Weights of a small GPT-style language model, trained from scratch on English Wikipedia.
Size: 9 layers, 6 heads of 128, MLP 2688 tanh GELU, vocabulary 16384, 71.1M parameters.
Architecture: LayerNorm before each block, rotary positions, tied embeddings.
Training: 966M tokens, 14737 steps.
MLP neurons of a small language model. Each row is named by its layer, matrix (down: output weights) and neuron, and shows model dimensions 16-111. Each number is 128 + 32 x the weight over its row's rms, rounded and kept within 0 to 255.
A block is one neuron, or neurons of one layer that tend to fire together. Before each block is what it responds to, as a language model described it from the Wikipedia text at the highest values.

Description: Bare space tokens right after a team, song or entry name in results lists and tables, where a score, time or year follows (Ajax 3-1, Gerdundula 3:49, born 1975).
L3.down610 [168 107 130 119 118 134 156 122 161 121 116 152 163 172 141 172  86 124 124 145 111 168  92 117 181  74 113 111 113  50 120 156 170 127  83  91 176  97 103 198 103 172 154 165 130 103 150 139 142 165 198 152 119 128 103 144 151 111 136 199 171 114  68 137 104 105 127 158 165 164 154  86 150  90  81  79 139 130 137 119  78 167 143 145 148 131 134 131  95 111 169 105 152 121 131 155]
L3.down1059 [136 135 137 128 106 132 103 114 144 139 167 116 121  67 124 126 123 153 175 195 130 162 134  99 146  78 183 134  76 185 104 154 177 155  86 146 150  98 125 155 158  94  51 139 130  94 113 121  96 121 162 115 146 126  79 133  93 152  90  74  63 127 135 153 124 134 118 111 179 118 114  81 147 111  94 117 157 103 126  80  72 168 144 139 137 181  83  76 149 143 168 150 109 174 152 106]
L3.down1585 [106  90 113 100  96 186 109 106 119 158 176 110 101  66 136 172  95 115 146  64 128 171  80 160 123  94 168 146  92  73 107 125 135 200 110  97 149 183 173 153 149 148 180 150 177 158 134 151 143 127  94  44 130 159  89 112 119 126 176  97 167 111 140  95  85 154 173 131 149  55 111  86  89 153 188 126 135 156 119 129 159 117  92 101 129 111  59  64 112 143 191 144  13 145 134 148]
L3.down1883 [102 111 110 157 103  73 117 160  89 151 151  76 142 136 140 131 101 164 143 161 105 159 130  81  77  85 113 131  91 104 123 121 139 164  74 175 141 153 194 138 158 129 109 150  88  69 125 191  85 136 169  69 140 129 109  92  78 147 123 182 128 150 129 116  42 137 125 170 159 159  95 118  86 172 174 138  81 153 132 124 126  55 147 162 144  96  98 141  75 160 145 115  99  92 128 153]

Description: The token "an" as the indefinite article or a word-start piece, as in an architect, an English ship, an+grily, Theater an der Wien.
L6.down1231 [132 160 132 180  95 151 185 105 149 167 167 183 119  40 137  88 129 152 129 120 113 122 178 122 158 150 139 141 132 122 100 114 149 155 172 112 129 193 111 161 138 173 106 157 147 146  89 162 135 193  66 186 151 131 114 127 138 137  84 146 142 122 172 154 146 127 128 116 117 132 137 143 177  72  60  96 176 177 144 136 103 166 117  90 146  86 182 123 209 201 129 110 117 154 108  88]
L6.down2411 [133 110 163 138  77  52 147 108 104 187 186 159 118 118 165 125 110 146 117 136 155  97 101 200  73 140 142 127 170 141  81 105 149 123  82 153 175 154 113 163 131 164 114 143 139  83 158 120 151 134  55 124 135 163 150  92 135 101 126 160 133 169 146 161  77 128 153 142 118 180 118 126 155  66 131 173 127 121 138  91 131 164 114 160 227  86 128 131 138 151 126 100  69  80 149 168]

Description: Punctuation closing a sentence or unit, mostly periods, also closing quotes, colons before quotes, heading markers and table bars, e.g. ". The", "):", "==".
L6.down980 [116  73 112 115 130 126  72 110 124 155 213 118 136 129 170 101 149 148 148  96 136  80 152  84 143 154 158  85 146 117  99 136  95 113 124 122 184 178 132 137  79 169 158 196  59 122 161 171 136 120 129 121 147 160 183 125 111  71  85 110 121 141 153  90 120 119 134 179 118 129 129 207 155  95 149 105 129 143  79 136 137 128 158 102 139  63 145 164  67 135 151  81  97  94  95 157]
L6.down1356 [131 184 136  71 138 150 194 184  75 125 126 123 100 156 116 145  80  95 164  63 138 159 162  93 157 118 198 139  62 153 142 143 117 144  96 146 148 163 128 120  96  99 172 136 125 116 136 174 117 155 178 127 167 175 105 187 121 118 137 169 109  98 118 123 148 164  98 164 105 142 119 129  75 140 145  96  75  99 153 141 177 115 105  72 145 118 113 106 123 122 109 158 107 140 192 124]

Description: Fires on three groups: the article an before a noun (an area, an opportunity); the third digit of years after "20" (20|2|2, 20|1|0s); and North or South before place names (South Korea, North Atlantic).
L2.down7 [121 113 123  84  70  74 153 152 150 124 131 112 131 148 114 112 138 101 137 193 185 116 116 168 133 180 107 137 178  83 133 107 106 165 129 125 143 126  78  64 118  65 196 146 104 104 151 156  99 184 163 103 115 125  98  91 163 115 123  81 164 143 179 114 146 139 155 151 134 178 122 199  83 124 127 110 123  76 140 150 146 169 117 154 139  38 117 134 132 165 135  87  61 123 146 173]
L2.down894 [120 126  85 106 115 144 147  69  95 125 110 106 149 106 159  68 110 116  78 149 111 142 138 149 118 118  86 138  36 110 218  91  88 145 120 171 193  92 187 155  83 196  79 109 168  95 114  88 167 120 156 181 130 121 136 105 175 133 141 108 135 132 102 153 149 163 108  68 154 134  90 121  91 106 120  67 159 166 148 144  75  86 204 167  76 102 103 138 115 149 126 108 129 124 187 170]
L2.down975 [187 194 132 115 110  94 178  60 188 160 148 186 110 118 101 144 144 181 156 163 121  94  93 132 154 157  77 168 106 140 124 139 133 144 188 179 128 108 131 157 171 174 106  81 189 126 108 100 105 129 142 122 117  76 171 140 111 104 125 127 115 154 145 115 160 134 115 137  78 118 130 107 164 125 170  95 108 133 164 169 125  96  96  67 132 184 138  85 104 153 158 103 113  88 111 177]
L2.down1114 [112 113 135 134 128  97 113 158 155  94 131  75 125 159 101 193 113  86 152 127  20 118  84  89 165  52  79 144  90 149  57 104  92  53  64 164 126 114 150 129 107 172 156 142  55  80  81 146 104 119 127 153 103 108 132 156  78 104 158 131  73  92 152 144 110 125 132  98 135 159 154  96 139  93 155 107 192 127 125 164 148 127 176 159 139 102 151 156  99 136 116 206  87 100 124 126]
L2.down1189 [121 150 146 138 100 110 195  98 139 168  60 154 114 173 104  97 151  82 175 155 136 120 147 101  97 173  90 112 116  90 194 103 145 153 122  90 160 122 165 131 145 159 154 113 139 112 120 130 130 122 141 136 150  96  83 130  91 140 120 130 189 147 127 149  43  98 145 106 124 159 142 139 148 134 139 178 113 199  81 179 176 107 106  29 134 134  92 165 100 176 148 124 160 105 142 131]
L2.down1346 [113 135  91  93 145  83 109 132  86 181 150 162 125 146 134 146 227 106 117 221 142 100 129 134 115  91 108 153 171 169 108 129 166 105 127 118 163 162 142 184 126 171 108  82 113 136 161 116  97  81  98 155 131 150 176 114 207  74 101  88 158 169 132 112 123 100 161 107 130  98 111 112 143  43 111 100 111  98 157 159 131 141 132 115 140 121 153 179 146 150 176 118  85 132 135 137]
L2.down1553 [140 141 131  95  78 130 146  44 122 120  63 124 151  27 111 133 111 133 108  92 138 174 148  88 142 151 131 103  68 109 124  77 120  85 165 132 110 111 121 159  60 178 110 130 140 166 124  90 173 133 109 137  78 124 162 138 142 156 134 170 140 139 144 148 124 185 129 132  95 114 166 206 136 109 127 181 135  84 128 147 118  58 154  80  81 126 112 166 149 145 129 114  80 127 117 175]
L2.down1973 [145 160 119 153 101 114 138 119  80 162 162 123  80 136 166 104  66 114 174 133 167 136 159 160 116 101 105 128 170 175 115  84 165 148 172 160 110 169  76 152 107 145 142  98 130 161 137 107 100 136 154  93  75 147 145 124 154  75  69 115 119  87 188 124  79 167 121 123 142 127 128  45 139 126 119 161 117 112 159 138 101  59 107 166 132 146 176 150 122 209  95 143  91 140 151 146]

Description: Tokens ending a sentence or paragraph, and the opening of the next unit: final periods, paragraph breaks, row-start pipes, === headers, sentence-initial "In", commas after lead-in phrases like "Following this,".
L2.down216 [113 167  66  96 147 155 113  81 162 145 120 140 152 101 116 126 150 143  67  66 128 102  67 115 150 115 153 109 148 152 118  77 140 162 118 142 109 117 110 109  77 144 160 182 128 139 168 190 102 118 109 157 112 117  74 113 155 148 146 128 111 133  99 126 153 156  99 134 116 235 114 164 130 143 130 164 152 135 126 182  95  85 100 107 155 151 142  64 136 104  56  93 103  79 125 121]
L2.down385 [ 94 115 122  55 211 106 122 134 108 113 137 145 161  82 140 121 136 128 110 136 134 145 125  98 101  98 120 175 185 161 158 127 123 146 118 150  84 165  44 169 151 141  67  95 123 117 116  86  97 145 132 144 102 114 151 161  73 161 184 129 142 106  83 141  69 100 139 117 139 174 153 152 110 132 127 163 138 129 161 146 126 136 102 112 135 121  89 104  73 109 123 101 164 135  65  92]
L2.down399 [137 121 114 137  87 100 157 148 116 143 135 145 173 144 107 154 180  81  58 130  68 129 145  89  96 160 127 176 142  93 117 102 200  88 137  96  75  80 149 118 101 114 188 103 113 135 187 119 155 129 111  93 138 149 134 161 134 115 146 126 128 142 157 170  25 165 119 181 142 166 119 132 134 110 110 145  75 188 129 156 129  94  66 117 119 116  65  97 135 169 127 121 134 120 125 127]
L2.down958 [144 131 166 153 129 140 105  90  89 157 174 158  80 156 107 128 156  97 124 116  90 118 138 111 114 126 128  72 132  78 115 173 129 133 123  86 158 123  70 168  92 179  94 168  91 109 146 150 155 140 124 136 153 130 122 133 132 140 129 130 158 123 149 126 151  79  86  40 137  58 156 124 105 125  91  96 111 179 141 121 153 173 203 112 162  72 124 169 170 146 119 124 114 106  73  56]
L2.down1176 [ 95 170 143 127 111  68 137  89  98 164 100 168 178 123 104  98 128  93  73 135 108 143 108 106  98 195 114 155  92  74 114 104 133 132  89 107 139 134 151 139 170 142  94 115  92 150 100 153 123  73 114 116 125 116 128 138 134 140 144  90 159 190 132  89 145 163  82 138 138 125 192 150 111 161 166 120 189  87 178 141 101 123 174  92 163  99  90  97 135  90 180 135 167  64 113 108]
L2.down1255 [162 163 120 137  89  89  80 100 239  96 101 134 112  65 116 167 127  75 140  74 132 147 140 169 117 164 120 114  75 138 113 103 111 150 110  94 130 104 181 135 126 118 128 152 126  92 185  87 158 123 168 101 160 156  80 137 202  69 175  80 146 134 143 102 147 122 162 157  92 141 177 116 165  46 124  85 127 145 140 145 160 131 158  88 135 182 147 159  99 134  90 119 126 153 121 154]
L2.down1481 [141 154 102 124 172 150  65 135 142 151 154 137 129 130  55 127 119  85 163 155 108  83  95 113  60  96 166 115 164 147 135 164 107 130  92  73 154 111 162 127 144  99 107 210 108 129 147 153  91 160  58  97 133 144 128 120 164  98 104 130 119 157 138  81 119 151 191  77 180 197 120 138 125  94 201  78 112 103  87 103 158 159 155 137  81 134 112 147 150 109 167 122 106 147 121 148]
L2.down1756 [ 91 132 151 175 159 127 124 160 109  95 154  88 167 156 166  91 164 133 169 142 142  73  96 146 165 133  97 152 109 137 110 124 130 150 180 163 112  86 148 124 111 123 129 120 121 135 110  92 120 127 215 145  69 119 153 119  94 108 134 146 149  86 143 141 169 177 149 148 118 130 143  98 109 111  59  60  79 105  72 170 165 120 151 133 129 117 143 147 236 154 128  98 151 133 159  93]

Description: Tokens that close a paragraph or block, mostly a sentence-final period plus blank line, also table-row pipes and closing heading ==.
L3.down20 [153 129  99 120 161 147 127 108  92 139 104  69 157 120  92 119 133  80 119 125 193  79 155 150 116 134 157  96  82 119 104 115 113 151 121 125 112 148 170 145 113 168 113 198  97 128 110 109 113 157 127 135 120  99  68  90 109 142 102  98 114 168 140  99  90 130 129 176 155  77 115 122 135 125 112  95  98 121 142 156 159 108 187 135  92 158 104 141 100 176 135 129 150 168 133 120]
L3.down986 [105 134 143  81 166 157 136 105 155 133 137 103 106 150 100 130 132 153 143 106 142 127 181 154 138 104 116 160 170  82 108 128 143 119 119 134  84 112 112  96 127  74 107 149 140 163  97 117  79 117 168  89 156  91 108  94 147 142 137 109  95 138 109 158 148 142 102 117  87 163 156 173 169  83  88 117 118 148 137 127 146 117 131 152 137 133  96 115 133 115  94  98 120  76 155 120]
L3.down1330 [119 114 125 116 122 142 101 114 133 129  75 169 149 173 117 112 105  59  51  79 111 103  80 110 149  97  52 164 131 115 124 152 130 165 134 136  81 148 147  80 113 125 111 160 174 127 147 143 132 115 115 136 115 151  88  83 121 117 106 104 149 141 123 137  69 147 139 138  95 137 157  88 123 114 165  92 132  71 110 154 105  96 137  85 135 138  86 121 118 155 130 160  93 143  88 165]
L3.down1470 [138 152 169  87  83 179 101  71 163 148  75 141 145 155 117 136 112 126 125  94 117 103 128 105 138 150  97  94 140 169 149 145 150 138 125 122 106 112 153 127 106  93  96  87 159 143 153 184 140  84 154 135 121 100 131 150 178 144 147 145 116 146 108 141 162 149 114 122 112 101 162 158 148 131 149  96 158  87 144 151 106  93 128 128 130 158 125  59 137 157 101 119 113  70 102 124]

Description: The space or first digit starting a number, usually after "the" or a name, e.g. "The 1872 election", "Team 2", "H2O".
L2.down264 [173  80 154 111  97 168 171 110 106 110 122 180 167 115 177 122  83 128 134 144  65  96 130  82 151 118 137 175 134 129 149 116 130  87  75 159 119 162  52 132 125 148 121 122 158 133 158 115 134 133 110 150 125  94 108 182 116 135 226 145 156 108 128 181 134 126 150 137 134 164 163 151 147 206 124 132 169 138 121  99 132 129 115 126 146 164 107 137 136 171 147 117  93 149 146 159]
L2.down610 [189 120 121 113  71 134 109 116 125  91 137 115 112 120 102 104  98 160 132 105 168 157  70  77 122 122 108 139 195 140 117 169 114 130 102 110 173 104 101 134 158 133 160 147 171 184  87 153 117  65  97 147  81 118  85 171 155 133 121 127 127 102 165 146 166 185 201 121 117 128 179 160 114 119  72 149  99 134 104 127  49 141 119 224 117 107 139 121 129 122 122 128 149 139  86  92]
L2.down638 [179 152  95 127 136 132 147 103 142 130 139  43 129  91 111 102 139 106 128 161  73 125 146 159 171 123 154 142 169  88 212 160 179 150 196 132 130 126 144 181  89 152  88 110  73 109 114  96 105 134 152 140 106 167  95 175 133  88 113  84 170  93  66  80 122 126 168 128  72 137 160  92 131 135 128 134 129 127 120 125  99  80 160 129 154  87  83 130 171 164 122 144  77  66 112  91]
L2.down683 [125 157 153 131 142 122 134  90 155 114 155 164 107 157  95 131 126 133 183 141  83 142 108 163 136 168 125 121  97 140 121 149 145 113  97 110 142 138 128 105 136 115 110 172 126 122 119  99 158 109 149 178 128 117 138  96 157 149  85  94 112 126 123 120 146 146 146  77 134 126 158 188 118 108  97  72 124  97 143 117 152  80 177 152  78 136 152 130 173 150 105 112 140 164 147 135]
L2.down996 [123 117 117 103 197 115 163 141 125 102 158  91  91 169  85 116 135  74 148 103 157 109 136 152 161  95 122 130 115 127 180 109  80 101  94 113 120 132 122 151 163 133  69 154 200  46 104 123 116 109 142  90 130 129  84 175  97 148 111 182 106  59  75  73  92 104  88 155 133 162  95  98 170 157  88 195 188  68 134 150 120 155 113 151 102 111 142 141 172 106  84 152 188 110 149 168]
L2.down1542 [179 175 152 151  76 131 156 131 155 169  85 105 148 143 148 111 162 151 158 107  78 104 148 103 124 130 148 118 110 115 125 157 126 113 118 157 154 164 105 119 112 165 205 131  85  74 123 128 126 140 143 107 173 147 142 152 145 153 177 145 163  81 134 142 151 158 125 157 133 192 149 157  72 104 136 119 184  97 105  64 109  90 121 148 123  66  79 106 114 140  49 111 124 149 144 121]
L2.down1829 [133 116 178 189 152 126 176  94 107 145 156 114  76  97  84 161 140 119 159  77  86 143 121 144 129  97 122 125 146 162 121 144 153 144 127 168  69 110 131 177 199 127  91 128 134 204 133 116 127 133 193 150 117 107 170 120 206 125 128 144 112 120 149 139 145  78 105 139 139 183 131  89 121  88 119 121 149 164  86  81 149 105  65 118  79 134  67 160 190 111 152 144 133 135 153 129]
L2.down2170 [159 131 127 104  91 115 136 165 117 179 145 108 101  68 119 165 131 201 174  82 150 214 134 158 132 105 138 121 131 137 171 150 136 170  89 146 148  92 104 161 168 193 142 129 136 107 191 141 148 115 188  91 111 133  68 176 102 152 138  93 132  95 155 125  37 120 137 180  72 148 102 115 113  97 178 163 121  73 123 132 117 106 144 103 159  80 162 137 117 112 112 100 111 117 108 126]

Description: Mostly the article "an" opening a noun phrase after verbs or prepositions (as an assistant, reached an agreement), plus occasional "one", "1", "more", "of".
L3.down86 [130 108  95  59 131 123 173 113 129 110 122 102 143 140 169 119 141  95 143 132 143  32 149 139 123 142 123 145 123 125 111 183  96 130 125 103 161 141 135 169  93 170 142  76 124 136 139  94 185 139  45 119 121 170 152 121 165 112 160 139 128  50 119  96 162  92 105 124 162 116 155 153 103  26  93  89 107 158 135 194 150 117 192 107  53 128 116 130  92 173  92 150 144 141 107 117]
L3.down737 [173 148 106 167 138  99 172  86 128 200 157 138 123 149 122 171 143 137 116 173 140  70 126 106  97 174 120  73 134 154  96 143 154 122 125 136 137 112 164 201 117 216 112 140  79 141 104 157 119 171 114 121 133 123 107 145 180  52 152 128 132  88 119 114  87 145  91 114 115  86  84 143  82  77 137 114 124  99 150 122 111 165 155 151 141 147 149 152 115 147 143 138 104 129 106 153]
L3.down1229 [122 136 148 122 122 137 126 138 155 133 112 138 123 144 154  80 141 136 139 153 186 134 133 146 180 147 162 115 126 160 175 139 130 138 132 113 135 163 145 170  35 145 109 225 107 187 139 100 100 108 138  58 109 205 144 158 146  84 175  64 112 132 125 102 182 107 133  54 204  72 183 153 172  90 201 117 121 104 159 168 153 142 110 116  73 140  89 167 142 125  79  84 155 134 120 131]
L3.down2399 [187  81 102 136 183 110 125 109  83 159 152 146 169 144  69 161 143 158 214  87 184 122 121 107 110 137 108 130 146 175  55 140 121 106 102 102  87 123  90 121 177 175 153 105 103  92 169 119 148 111 176 131 120 151 114 129 151 110 103  84 118  48 126 147 101 142 164 126 136 132 112 110 151  50  82  55 138  96 137 122 151 146 160 153 154 132 124 135 112 157 110  37 145 143  93 125]